Weights of a small GPT-style language model, trained from scratch on English Wikipedia.
Size: width 192, 6 heads of 64, MLP 384 SwiGLU, vocabulary 2048, 9.06M parameters.
Architecture: rotary positions, no biases in attention or MLP.
MLP neurons of a small language model. Each row is named by its layer, matrix (gate and up: input weights) and neuron, and shows model dimensions 48-111. Each number is 200 + 20 x the weight over its row's rms, rounded and kept within 0 to 999. A neuron's up and down rows have the sign that makes its largest values positive.
After each neuron's rows, "fires in" lists the words (lower case) most often at its 100 highest values on Wikipedia text that the model never trained on.

L4.gate199,215,196,193,195,228,212,216,199,195,185,219,158,210,223,206,224,191,200,225,197,194,181,205,206,203,216,178,181,212,212,202,204,191,220,228,169,239,208,194,185,235,228,216,180,208,165,215,192,218,240,168,215,198,221,190,198,219,194,187,228,210,181,212,190
L4.up199,210,213,192,189,201,198,210,169,202,203,191,167,229,207,198,177,219,198,176,191,176,184,207,179,217,202,201,208,221,205,208,185,207,215,195,172,226,187,187,199,188,204,177,201,231,223,206,185,215,228,171,210,233,235,190,188,218,238,233,204,209,193,208,180
fires in: "year", "end", "months", "day", "weeks", "years"

L3.gate22,211,221,211,220,188,191,223,193,192,222,239,213,210,187,168,222,195,179,194,223,201,202,161,176,183,215,193,166,209,203,191,195,189,205,192,196,176,206,209,194,211,218,197,186,205,175,226,208,188,215,215,195,242,184,240,179,179,224,196,206,191,165,219,201
L3.up22,166,212,192,196,176,209,191,219,197,213,219,201,209,209,173,204,197,151,221,225,202,205,149,235,206,241,228,152,212,237,194,215,197,218,233,185,196,190,214,189,152,234,196,215,232,187,214,175,181,185,190,160,225,168,207,204,217,201,194,210,178,186,197,172
fires in: "an", "animation"

L3.gate102,217,195,195,215,219,252,224,191,175,173,191,174,210,198,180,221,207,216,196,188,212,239,184,175,241,165,222,188,191,192,172,195,218,202,186,248,204,179,173,241,189,243,210,198,225,211,210,185,211,198,195,187,201,201,216,200,206,243,197,189,219,194,240,201
L3.up102,208,208,221,217,187,246,218,158,168,174,230,177,227,181,176,195,194,217,183,196,198,233,197,174,225,159,210,165,192,210,178,209,211,192,212,219,212,196,175,221,187,245,219,199,191,220,214,200,201,192,199,166,191,207,239,203,203,223,205,180,219,219,230,217
fires in: "her", "father", "children", "other", "mother", "brother"

L3.gate211,224,200,200,189,220,177,190,200,191,177,216,185,240,195,192,193,185,209,198,174,210,193,182,180,200,171,131,229,209,183,211,181,224,194,183,204,204,214,198,214,209,227,147,172,227,207,193,200,171,198,195,208,208,211,199,238,227,238,209,206,189,189,229,187
L3.up211,208,212,210,151,203,176,186,203,196,169,220,179,224,193,189,229,207,200,208,170,208,194,182,190,198,166,177,255,211,175,174,187,221,183,166,188,172,177,202,204,200,205,174,227,225,247,206,191,185,211,214,225,212,211,224,235,217,215,209,248,193,194,235,190
fires in: "office", "close", "votes", "large", "officers", "closed"

L3.gate75,211,199,193,200,164,179,174,201,213,208,205,174,232,236,215,229,216,210,223,197,168,199,189,226,170,198,204,195,164,186,182,225,196,209,205,193,184,197,175,247,199,200,227,212,195,183,223,243,189,185,244,215,218,185,211,194,181,179,196,224,172,153,204,203
L3.up75,220,181,213,247,184,188,188,208,179,206,203,207,192,206,208,217,196,235,237,215,149,182,189,199,181,206,219,175,184,214,180,215,187,189,232,210,218,226,209,210,196,204,200,203,230,206,211,221,205,198,197,204,217,151,223,199,179,202,182,213,182,200,225,205
fires in: "an", "for", "forest", "fort"

L2.gate197,214,192,180,194,194,167,193,209,187,203,180,170,219,212,195,197,144,201,239,216,189,211,221,201,225,194,203,233,191,190,196,210,213,189,178,208,167,239,195,205,203,221,186,193,227,206,188,214,184,251,214,220,200,225,180,237,211,207,193,229,211,166,220,182
L2.up197,175,191,232,217,207,208,185,230,192,203,191,195,205,227,225,213,194,209,216,226,147,215,204,243,194,216,230,175,182,222,197,212,210,216,205,204,193,210,217,173,207,218,204,194,212,178,204,199,214,158,203,200,198,208,206,197,213,185,172,210,218,181,221,225
fires in: "after", "during", "before", "until"

L4.gate15,206,240,171,202,241,177,256,178,171,202,204,174,207,215,236,194,214,224,234,201,188,220,199,202,212,217,215,184,193,202,191,219,208,236,196,204,198,192,214,204,170,252,183,182,193,207,184,191,187,180,223,172,193,246,226,177,181,193,203,230,197,194,206,183
L4.up15,204,188,148,191,218,182,221,192,169,194,197,194,253,231,210,211,186,179,213,217,195,191,187,185,211,219,216,176,206,211,212,169,210,203,215,213,198,207,213,181,207,257,192,211,185,208,209,167,208,161,239,182,204,204,232,199,165,186,185,207,210,208,192,204
fires in: "north", "west", "northern", "south", "western", "eastern"

L6.gate147,209,198,187,225,187,185,185,147,174,178,205,188,193,191,197,203,208,218,205,220,189,192,179,150,183,185,216,209,217,196,170,207,207,220,185,160,212,223,178,170,216,186,198,182,177,173,214,217,182,201,229,171,184,229,212,211,198,226,189,235,188,197,200,219
L6.up147,169,175,168,185,209,194,190,221,189,196,174,200,209,218,185,199,188,198,194,206,188,209,201,239,199,184,193,215,200,197,224,249,221,216,217,193,194,189,186,171,198,210,190,194,217,178,178,243,228,219,180,228,182,179,207,213,158,220,205,177,204,174,243,181
fires in: "at", "from", "after", "for", "when", "during"

L2.gate203,181,202,202,186,177,229,211,163,171,219,209,203,230,162,186,226,150,218,180,173,200,240,184,182,231,149,224,200,214,193,167,196,233,207,187,237,184,184,201,224,164,246,187,167,220,206,222,205,183,187,217,207,195,188,203,193,200,203,207,221,213,205,224,186
L2.up203,193,182,205,195,178,225,209,171,153,225,191,212,220,159,174,245,161,221,201,157,193,227,197,203,223,179,230,194,226,192,199,180,216,178,193,242,178,186,190,220,167,218,205,199,209,202,224,195,191,193,197,208,175,214,203,175,200,182,186,201,210,203,214,232
fires in: "other", "father", "another", "others", "one", "brother"

L3.gate146,213,203,217,205,209,194,141,196,169,205,164,232,176,201,238,202,188,183,235,193,223,185,196,206,209,180,186,195,199,195,179,206,169,182,191,201,191,193,195,192,212,201,202,202,177,192,188,215,180,237,230,225,163,232,180,178,224,215,193,188,200,212,199,216
L3.up146,191,197,189,159,202,192,168,216,190,214,174,205,230,205,224,236,198,145,211,166,202,178,194,226,225,167,217,234,190,168,181,215,215,179,181,179,190,174,187,198,216,216,184,235,212,159,232,215,196,197,193,198,219,236,169,173,203,166,222,197,223,191,219,192
fires in: "career", "children", "place", "education", "came", "placed"

L7.gate30,213,223,184,216,214,201,195,189,198,196,208,198,222,209,243,209,198,201,176,155,225,191,189,223,181,203,201,186,247,207,221,186,258,201,190,205,201,196,182,225,184,201,229,177,189,193,202,204,191,176,214,205,174,188,194,211,221,222,180,191,208,249,217,224
L7.up30,196,192,204,209,190,184,204,205,228,190,192,194,204,193,206,260,208,202,158,188,176,196,178,183,201,194,209,185,209,204,192,217,211,192,192,191,197,197,174,183,176,186,227,221,182,215,203,215,192,195,215,205,204,188,207,222,213,198,205,200,191,199,167,171
fires in: "high", "highway", "over", "highest", "low", "lower"

L9.gate64,205,158,179,252,160,184,192,223,228,200,214,210,211,205,205,200,164,223,229,200,199,221,190,183,181,207,204,213,187,184,189,214,216,240,193,186,216,193,175,179,185,190,222,165,206,227,186,190,203,181,219,174,229,228,203,192,202,219,200,217,174,211,215,223
L9.up64,167,178,207,195,164,166,154,218,195,203,223,219,197,174,178,198,181,184,219,217,170,179,182,165,173,184,207,225,191,178,201,221,228,213,197,199,189,194,219,203,221,209,265,212,190,172,203,175,199,189,179,210,205,190,224,186,185,230,222,183,190,189,230,218
fires in: "with", "by", "without", "within"

L3.gate374,192,189,195,208,224,214,203,182,201,182,200,233,200,190,188,171,202,222,164,178,210,222,170,185,224,239,211,210,202,224,192,245,153,226,197,194,217,214,173,205,183,206,180,199,193,204,211,210,210,152,196,159,190,212,179,234,213,204,194,224,214,199,220,206
L3.up374,215,214,191,216,199,200,196,195,171,196,242,172,233,189,163,198,218,223,188,169,224,192,189,154,212,252,179,207,216,205,176,227,178,208,185,216,210,193,210,230,206,223,193,188,218,238,199,211,200,196,234,164,163,191,213,195,224,193,212,209,205,181,204,180
fires in: "its", "their"

L6.gate175,242,230,229,171,229,186,193,162,178,190,205,179,195,184,194,189,193,229,204,204,190,230,213,215,224,209,202,185,216,202,193,191,190,196,198,201,180,202,185,195,168,201,185,188,189,234,209,226,213,183,165,187,206,197,220,232,205,215,199,209,227,189,206,168
L6.up175,160,207,201,216,190,138,197,210,176,207,201,212,211,199,172,214,199,193,195,239,185,205,187,206,213,193,202,225,212,211,218,232,209,232,211,216,168,244,192,180,204,169,191,185,168,173,230,206,263,176,194,211,209,202,198,204,229,222,166,200,195,206,235,186
fires in: "when", "after", "what", "before", "you"

L2.gate206,176,209,219,212,199,179,225,201,155,207,197,226,185,188,204,171,219,203,197,234,203,197,179,209,173,196,197,219,195,199,184,175,209,173,227,238,220,218,189,201,207,200,191,182,218,197,195,186,202,232,205,216,233,216,211,198,205,154,234,198,238,201,226,203
L2.up206,191,190,203,184,194,177,239,156,169,202,206,219,179,183,204,157,220,192,207,189,195,202,187,205,160,204,196,222,184,196,157,195,199,186,226,238,237,213,210,194,189,209,139,214,219,194,209,177,201,226,206,215,251,206,231,205,200,151,226,192,236,208,211,205
fires in: "education", "football", "park", "washington", "footballer", "music"

L2.gate277,194,209,176,195,241,212,210,197,219,150,207,200,211,215,201,186,212,210,179,199,231,208,193,197,219,177,142,225,197,169,194,236,168,172,209,178,212,210,212,197,174,206,199,218,208,210,212,205,215,176,205,180,209,203,217,187,202,224,207,172,195,190,181,187
L2.up277,207,192,226,228,183,180,228,191,194,162,203,211,234,192,199,205,229,191,192,203,253,212,204,220,186,182,187,221,195,180,185,231,193,200,184,196,204,190,191,249,206,246,187,233,221,197,199,207,190,220,182,193,189,198,203,201,186,200,201,191,180,177,256,194
fires in: "not", "would", "career", "could", "may"

L2.gate50,201,162,195,228,182,213,204,168,209,208,229,185,225,168,220,205,148,205,205,174,208,202,235,220,223,204,196,194,220,181,219,207,209,204,185,164,185,189,187,235,169,244,190,208,190,216,185,195,206,220,193,177,181,204,198,203,198,152,244,184,203,188,197,218
L2.up50,201,183,175,222,179,208,207,163,223,211,234,156,247,169,216,194,179,203,198,193,204,205,228,186,192,216,189,217,210,189,196,224,204,210,167,176,170,209,175,234,167,239,185,195,187,196,197,204,188,208,203,177,175,182,185,220,181,184,242,194,186,188,199,205
fires in: "more", "most", "many", "major", "various"

L4.gate256,171,164,190,222,183,205,212,186,226,209,212,185,212,191,175,198,207,201,217,177,179,198,185,197,179,190,168,209,214,192,187,220,192,208,175,172,218,177,188,203,230,208,193,211,191,226,193,223,201,211,199,181,211,204,191,182,206,180,190,212,216,191,196,194
L4.up256,139,224,201,196,198,210,198,206,223,222,187,173,161,206,199,206,207,182,204,211,212,164,236,206,223,186,204,209,189,183,189,209,211,231,209,180,172,193,170,238,203,228,191,180,195,223,220,232,193,206,218,203,174,240,209,246,196,174,215,185,194,169,193,215
fires in: "name", "career", "title", "personal", "information", "release"

L4.gate376,234,181,232,200,222,198,225,195,177,189,181,176,200,204,210,193,191,204,221,170,222,189,181,174,216,205,177,227,204,221,208,219,238,189,198,216,199,208,220,205,178,190,170,181,218,229,210,213,209,189,191,210,210,199,204,238,212,217,222,185,190,224,222,180
L4.up376,174,176,227,172,196,197,201,220,208,213,176,191,199,208,197,249,183,159,217,164,216,196,188,205,192,217,224,246,186,196,199,227,181,212,178,186,208,187,205,220,194,172,207,269,210,240,200,233,221,203,202,210,221,214,224,218,198,166,193,203,184,189,181,173
fires in: "state", "political", "stated", "votes", "large", "states"

L2.gate286,231,192,208,179,195,225,171,198,216,205,207,197,192,173,201,199,184,196,190,218,205,184,187,186,169,173,204,228,192,195,187,229,204,220,183,217,193,173,191,191,157,181,203,188,185,178,206,242,250,180,206,221,211,178,185,203,192,161,177,233,214,183,196,193
L2.up286,208,221,206,205,215,230,196,212,226,179,196,217,210,216,165,216,192,187,226,250,202,188,177,193,180,197,215,193,187,203,182,217,198,229,185,203,189,202,214,176,190,187,220,226,206,213,201,252,247,193,227,212,207,172,180,163,206,189,185,239,211,196,218,178
fires in: "has"

L3.gate355,179,242,193,201,190,165,195,193,202,207,150,197,188,200,215,204,200,179,220,217,219,164,174,200,193,226,200,203,220,203,180,207,195,234,181,183,208,201,194,221,193,211,195,180,215,203,189,236,172,207,207,187,201,189,193,187,196,183,195,195,185,146,208,182
L3.up355,199,222,208,187,210,187,232,207,196,195,197,204,212,156,240,183,185,236,171,199,210,222,208,181,181,201,199,221,205,231,164,203,238,213,182,190,217,169,149,191,186,178,207,215,179,222,197,235,195,169,225,183,188,208,209,214,186,258,190,201,159,185,202,203
fires in: "while", "its", "when", "county", "washington", "spouse"

L7.gate76,234,216,179,222,209,227,166,177,156,180,158,198,195,188,199,211,218,220,212,205,223,196,199,183,186,212,185,185,214,216,193,183,212,162,187,217,177,183,172,187,186,166,194,200,215,200,157,207,222,199,180,229,208,237,207,186,173,196,236,190,184,194,209,205
L7.up76,217,215,226,194,230,203,182,223,183,168,169,241,253,191,185,193,232,198,192,219,197,188,230,219,144,205,204,183,207,187,218,203,197,194,220,231,211,184,195,170,229,170,185,193,217,168,203,215,172,185,177,216,183,189,200,180,199,196,171,192,187,189,214,211
fires in: "which", "that", "they"

L4.gate331,191,219,170,196,197,203,178,203,197,185,201,201,202,221,216,200,208,186,191,177,219,185,179,194,219,205,190,226,212,195,196,215,242,195,186,231,209,223,220,218,182,217,177,182,176,225,193,189,216,200,226,190,181,235,186,199,207,193,194,203,224,195,214,198
L4.up331,190,222,211,195,220,170,243,189,183,226,219,182,190,198,174,171,205,198,210,185,215,220,151,238,215,185,184,264,211,211,201,206,230,185,190,198,197,222,194,175,195,193,216,205,225,208,224,211,192,184,237,181,220,222,208,232,199,190,198,210,208,182,205,182
fires in: "own", "new", "continued", "addition", "columbia"

L3.gate270,195,189,200,192,201,189,157,172,186,209,161,196,204,177,235,213,180,211,210,137,179,185,223,209,210,204,179,229,186,191,212,199,174,198,201,158,197,174,171,246,187,228,207,184,217,216,185,210,175,233,193,203,204,194,183,229,181,184,229,177,228,185,196,190
L3.up270,191,202,220,186,207,174,172,173,192,213,148,221,168,189,209,214,213,173,219,169,217,193,203,237,199,228,186,200,170,197,197,162,173,173,183,193,236,210,214,195,232,213,183,142,208,196,202,198,170,237,213,211,231,204,207,175,204,173,235,204,198,194,183,200
fires in: "career", "education", "music", "information", "his", "musical"

L2.gate281,230,191,199,173,221,210,232,210,163,172,196,192,235,204,199,177,162,203,200,193,225,212,198,222,204,197,195,184,206,190,175,200,192,228,176,198,212,221,214,222,192,224,231,193,189,196,214,205,171,233,192,209,207,227,201,205,227,182,181,221,224,158,219,180
L2.up281,208,206,192,179,193,188,199,207,232,196,222,170,173,225,194,213,180,185,190,236,210,192,173,183,207,201,183,237,204,201,186,179,172,193,216,200,158,240,226,205,196,217,194,225,214,225,238,184,180,217,209,215,229,210,222,213,205,183,244,217,194,215,223,211
fires in: "years", "year", "months", "weeks", "week"

L2.gate76,206,217,201,241,175,208,200,191,186,185,193,178,203,199,202,198,177,218,180,184,205,205,193,222,199,238,179,238,204,221,192,194,251,186,191,227,198,155,175,215,180,212,192,149,243,203,190,257,208,158,234,229,196,214,189,176,186,186,260,201,177,149,186,169
L2.up76,198,226,200,224,173,194,195,235,180,187,209,212,244,183,182,209,206,213,211,196,203,218,203,181,197,221,186,210,184,195,189,179,207,206,163,212,171,150,202,162,206,196,201,196,222,196,173,194,203,184,201,246,159,182,222,200,223,200,168,187,188,180,220,193
fires in: "the", "they", "she", "there"

L3.gate276,191,193,193,220,196,209,198,194,191,161,205,208,238,202,178,188,191,215,179,178,196,213,182,208,229,215,184,182,244,186,181,189,166,217,171,237,245,196,189,226,199,241,177,173,198,182,196,230,213,198,203,175,188,184,176,198,208,208,215,182,231,169,196,161
L3.up276,187,199,215,196,183,209,205,177,186,163,218,210,217,200,170,174,180,209,184,184,201,197,179,205,229,213,187,182,234,197,174,206,156,209,172,236,240,203,199,218,185,235,185,187,188,186,205,219,210,192,215,185,194,176,182,187,224,209,204,181,224,169,203,171
fires in: "his", "its"

L4.gate248,171,218,199,224,211,186,191,200,200,200,178,199,180,196,186,178,202,228,194,194,235,195,175,213,188,212,211,201,194,222,171,221,177,215,203,201,205,206,202,230,208,212,170,185,200,209,185,216,163,256,201,194,202,211,219,197,203,227,189,185,178,158,210,204
L4.up248,177,214,191,209,224,166,178,187,201,199,157,212,183,197,198,193,190,196,164,185,219,183,184,188,189,210,191,223,214,192,174,227,200,213,175,200,153,199,208,210,217,209,164,203,192,224,211,181,159,278,196,205,193,199,190,192,165,182,210,191,194,172,204,216
fires in: "career", "education", "research", "information", "technology", "history"

L4.gate372,199,173,208,207,190,169,191,193,192,187,240,172,220,200,177,203,192,212,210,240,198,220,177,192,201,205,188,210,202,215,188,247,230,183,208,177,186,193,219,233,197,221,207,214,224,214,219,220,209,180,189,196,164,217,184,233,189,207,239,213,166,156,196,204
L4.up372,208,190,175,158,198,155,197,212,194,185,197,211,202,203,178,187,199,173,202,232,189,200,187,183,193,219,211,196,228,222,211,231,207,205,213,177,237,209,193,180,170,187,196,217,193,201,171,163,199,168,181,165,185,203,216,225,207,180,159,215,196,206,209,234
fires in: "from", "both", "black", "york", "green"

L4.gate18,214,172,205,247,202,233,187,170,212,191,210,147,169,181,189,218,174,195,192,157,169,222,222,217,196,200,175,177,196,213,185,222,199,230,206,171,192,195,210,204,187,188,179,165,156,195,178,204,187,210,219,185,198,198,181,227,184,219,210,214,222,212,198,215
L4.up18,205,216,210,222,192,245,213,149,190,198,191,176,196,169,179,195,151,230,229,216,203,214,185,188,211,228,191,231,204,201,170,199,189,200,172,183,188,190,198,228,169,227,193,216,194,155,177,217,194,202,191,193,181,210,228,188,204,233,198,212,178,198,196,176
fires in: "more", "most", "very", "close", "closed"

L4.gate41,201,156,188,211,216,205,201,196,175,158,201,164,209,211,190,191,199,226,177,211,237,216,181,190,243,235,150,207,211,211,175,191,203,227,236,223,202,202,205,213,187,237,229,171,187,226,196,190,195,194,203,199,165,239,229,211,206,192,221,207,201,177,218,178
L4.up41,176,175,205,182,211,205,207,191,216,179,179,166,207,196,167,218,203,206,193,227,209,203,195,190,213,187,192,243,202,179,146,185,189,214,241,205,175,205,208,228,181,212,227,214,221,234,198,174,192,197,189,200,187,226,221,234,220,179,215,213,210,167,210,181
fires in: "years", "months", "year", "name", "nasr"

L2.gate48,225,252,206,189,185,185,251,197,191,213,209,190,232,206,163,200,193,214,241,204,212,223,191,207,228,189,211,235,203,181,236,188,225,210,184,177,168,212,222,196,170,174,182,191,199,192,181,219,164,169,214,179,200,208,215,185,209,185,199,215,194,196,228,181
L2.up48,174,202,175,183,210,215,212,180,145,207,209,189,200,216,144,214,210,206,192,222,199,232,189,199,209,192,201,224,224,218,209,183,218,204,190,198,203,224,203,170,178,172,202,191,224,203,196,226,188,163,223,199,218,210,213,219,204,188,168,209,227,242,221,179
fires in: "was", "were"

L3.gate160,204,194,202,228,212,224,235,207,179,176,207,209,168,189,179,171,208,204,170,213,196,248,188,200,211,209,191,206,201,200,217,185,179,161,240,191,230,188,203,216,196,184,191,181,212,219,165,205,188,146,205,165,212,225,218,205,209,216,182,205,196,192,201,206
L3.up160,178,216,202,171,190,179,200,187,174,189,245,201,191,206,181,218,201,164,205,201,206,187,190,200,206,180,201,178,253,177,181,225,233,221,185,226,187,195,195,207,178,212,188,195,173,211,192,237,198,207,216,201,225,196,230,195,240,158,163,226,210,188,241,213
fires in: "became", "name", "was", "become", "named"

L10.gate121,229,202,199,191,184,204,191,188,205,203,199,163,235,238,198,171,213,209,162,185,198,189,220,225,229,186,202,165,210,194,236,220,213,212,171,229,169,198,209,219,175,198,221,198,187,215,200,189,196,201,170,173,224,216,214,176,173,166,227,207,187,193,180,186
L10.up121,209,222,184,193,198,241,205,192,178,218,246,199,189,223,223,213,205,168,204,190,202,188,203,203,232,216,209,183,214,157,180,237,188,227,185,200,211,179,171,217,166,235,241,193,202,192,212,209,251,206,199,213,173,203,211,235,184,202,189,195,205,223,222,211
fires in: "more", "most", "less", "very", "i", "beijing"

L2.gate4,220,214,222,207,186,225,230,189,179,179,195,158,233,197,195,169,192,218,191,177,220,199,164,228,168,228,188,198,238,175,207,211,217,185,189,212,188,185,168,197,178,218,215,189,218,197,177,196,205,181,211,181,206,211,205,191,165,225,211,200,226,172,211,155
L2.up4,191,222,192,204,179,195,200,191,182,199,195,183,220,183,211,194,220,244,168,189,244,209,176,196,157,218,165,203,186,201,187,195,187,197,210,217,239,212,162,219,201,194,199,209,211,193,215,206,195,197,219,185,179,232,194,231,206,230,216,215,214,182,243,160
fires in: "their", "its", "other"

L6.gate256,240,211,157,195,198,187,175,206,185,173,224,157,193,196,216,179,203,228,198,212,219,219,177,177,194,167,194,196,199,210,202,180,232,178,186,185,212,165,200,231,185,217,220,164,208,217,175,233,209,146,203,212,188,189,215,218,225,212,196,242,210,182,219,208
L6.up256,205,199,170,188,178,195,211,213,194,223,195,209,198,200,181,189,202,160,224,228,226,195,154,197,172,169,215,172,190,203,192,209,189,192,202,188,204,187,187,165,162,190,201,246,196,192,165,207,212,199,222,206,219,211,216,185,195,177,188,221,205,189,195,200
fires in: "high", "s", "highway", "from", "black"

L4.gate242,222,195,220,192,218,228,208,204,199,194,215,213,191,226,158,191,214,203,215,194,189,210,198,214,200,218,153,170,203,208,174,231,205,220,191,200,187,204,229,186,161,184,169,176,199,165,176,187,189,229,235,192,189,239,205,200,190,211,168,205,223,226,204,237
L4.up242,206,211,194,196,203,204,186,190,197,199,247,211,191,214,164,200,255,206,192,219,202,205,193,235,192,182,184,192,240,221,205,237,223,222,198,204,159,200,213,197,194,191,196,191,183,216,202,192,195,182,177,217,214,195,197,212,161,177,226,190,209,217,219,206
fires in: "was", "debut", "karabük"

L3.gate189,181,224,196,200,189,216,208,214,206,221,206,214,224,208,222,183,199,225,189,181,230,176,177,207,212,220,155,192,186,205,207,180,232,156,190,210,214,243,177,202,190,216,168,171,206,182,198,215,191,201,193,175,210,224,227,183,167,213,188,236,203,169,221,211
L3.up189,186,222,169,179,154,197,195,225,203,221,196,215,235,187,227,198,206,232,163,166,218,186,178,221,199,210,191,198,203,187,204,174,217,166,164,218,180,213,188,186,221,193,211,187,240,176,217,192,210,199,138,189,222,207,233,181,191,214,177,170,200,170,222,219
fires in: "us", "u", "uk", "utah", "uefa"

L3.gate285,230,207,195,223,225,176,195,205,181,191,223,215,211,219,210,203,206,222,214,197,232,177,222,181,219,194,157,220,186,208,212,223,204,166,227,156,203,213,261,222,168,224,198,194,196,200,194,212,199,171,209,176,190,207,203,200,195,212,203,186,207,181,196,167
L3.up285,216,184,198,195,206,193,196,207,226,187,229,205,209,238,178,209,197,189,187,206,206,179,225,207,226,172,180,217,176,205,202,208,191,156,231,147,189,200,228,214,152,202,188,264,202,180,218,210,215,176,221,189,206,241,220,221,204,166,216,180,213,185,176,163
fires in: "not", "may", "mayor", "notes"

L3.gate41,194,199,206,163,168,161,217,199,176,191,258,222,214,180,200,196,175,197,179,202,185,168,182,211,210,222,185,205,215,185,144,229,191,195,167,214,226,183,219,196,223,214,212,227,213,184,208,211,180,223,189,207,248,194,201,182,183,196,211,205,215,189,244,204
L3.up41,207,200,207,221,179,213,211,193,190,207,180,198,176,202,204,234,209,196,190,173,211,241,203,245,187,197,185,186,187,198,196,178,179,213,204,207,195,185,179,165,185,189,191,217,204,191,186,205,205,179,203,198,156,200,212,207,205,221,209,194,224,159,197,183
fires in: "an", "the"

L2.gate118,237,187,209,178,212,213,193,180,235,194,211,182,190,213,187,211,214,224,202,209,220,202,202,209,179,198,223,220,234,204,203,205,225,196,205,239,216,220,167,183,192,187,178,178,182,163,204,172,209,185,230,194,188,181,216,186,205,219,222,221,207,209,192,199
L2.up118,190,221,210,192,209,215,178,206,211,184,202,192,196,195,200,198,178,233,190,212,181,203,183,177,192,223,172,234,181,186,220,244,203,183,195,219,212,193,200,177,181,167,190,182,236,205,193,190,170,177,199,218,205,188,226,196,218,185,146,214,223,227,203,182
fires in: "have", "had", "has", "chief", "marie"

L2.gate182,198,185,212,238,174,176,173,203,209,205,166,174,192,197,187,238,214,196,203,207,224,172,218,186,181,211,208,220,192,195,206,220,221,211,193,216,193,183,212,215,236,177,179,226,229,233,206,216,217,198,184,188,194,176,186,215,212,200,191,202,176,191,189,208
L2.up182,182,200,203,242,174,150,159,193,237,164,146,175,203,213,210,233,210,215,198,212,214,187,210,199,213,244,196,202,206,182,213,233,211,216,190,216,212,183,191,211,235,196,177,239,229,216,177,224,206,183,194,172,173,200,195,207,213,195,196,217,177,200,179,201
fires in: "made", "described", "make", "provided", "release"

L9.gate316,212,193,173,216,210,185,200,200,192,217,248,154,181,197,188,178,176,218,211,191,175,174,220,166,203,182,201,229,216,180,184,170,215,197,200,189,200,213,178,207,205,216,199,202,226,169,185,188,236,211,186,215,184,217,188,235,182,223,177,205,201,207,219,191
L9.up316,175,204,194,215,212,183,177,219,189,209,140,215,199,226,225,183,216,177,209,242,202,168,212,207,204,201,213,162,193,193,216,209,213,208,208,207,219,205,172,190,189,188,192,163,203,223,211,249,200,226,238,202,217,193,209,231,161,192,166,199,191,164,211,161
fires in: "during", "despite", "through", "from", "following", "environmental"

L4.gate327,205,185,174,211,176,178,206,178,173,217,211,230,214,185,208,235,194,183,179,176,246,201,180,186,249,237,182,172,206,226,201,167,194,204,184,231,171,156,192,193,195,198,183,227,215,177,211,226,210,161,217,206,229,172,209,180,189,198,218,199,203,213,182,229
L4.up327,211,218,208,165,204,170,229,204,211,226,182,234,221,202,221,208,235,176,169,207,186,163,207,203,215,188,208,164,228,224,174,222,213,159,206,221,183,210,179,181,199,200,165,233,177,158,201,194,199,219,210,211,188,165,210,162,202,205,214,210,211,191,217,210
fires in: "this", "that"

L2.gate309,194,213,188,189,219,211,195,200,193,217,176,164,199,182,185,198,213,209,204,176,193,201,217,212,169,194,145,189,160,197,196,190,186,170,184,196,205,207,172,228,155,227,175,182,212,184,197,197,170,220,214,175,214,223,188,215,217,201,243,185,255,169,216,213
L2.up309,178,215,197,194,257,187,179,190,159,219,159,194,188,171,203,218,219,176,213,196,241,195,213,190,191,191,189,212,185,207,185,189,185,176,191,200,200,189,226,233,177,206,171,197,200,212,193,163,196,203,215,213,154,262,202,220,211,190,214,198,227,175,194,217
fires in: "music", "education", "women", "those", "information", "musical"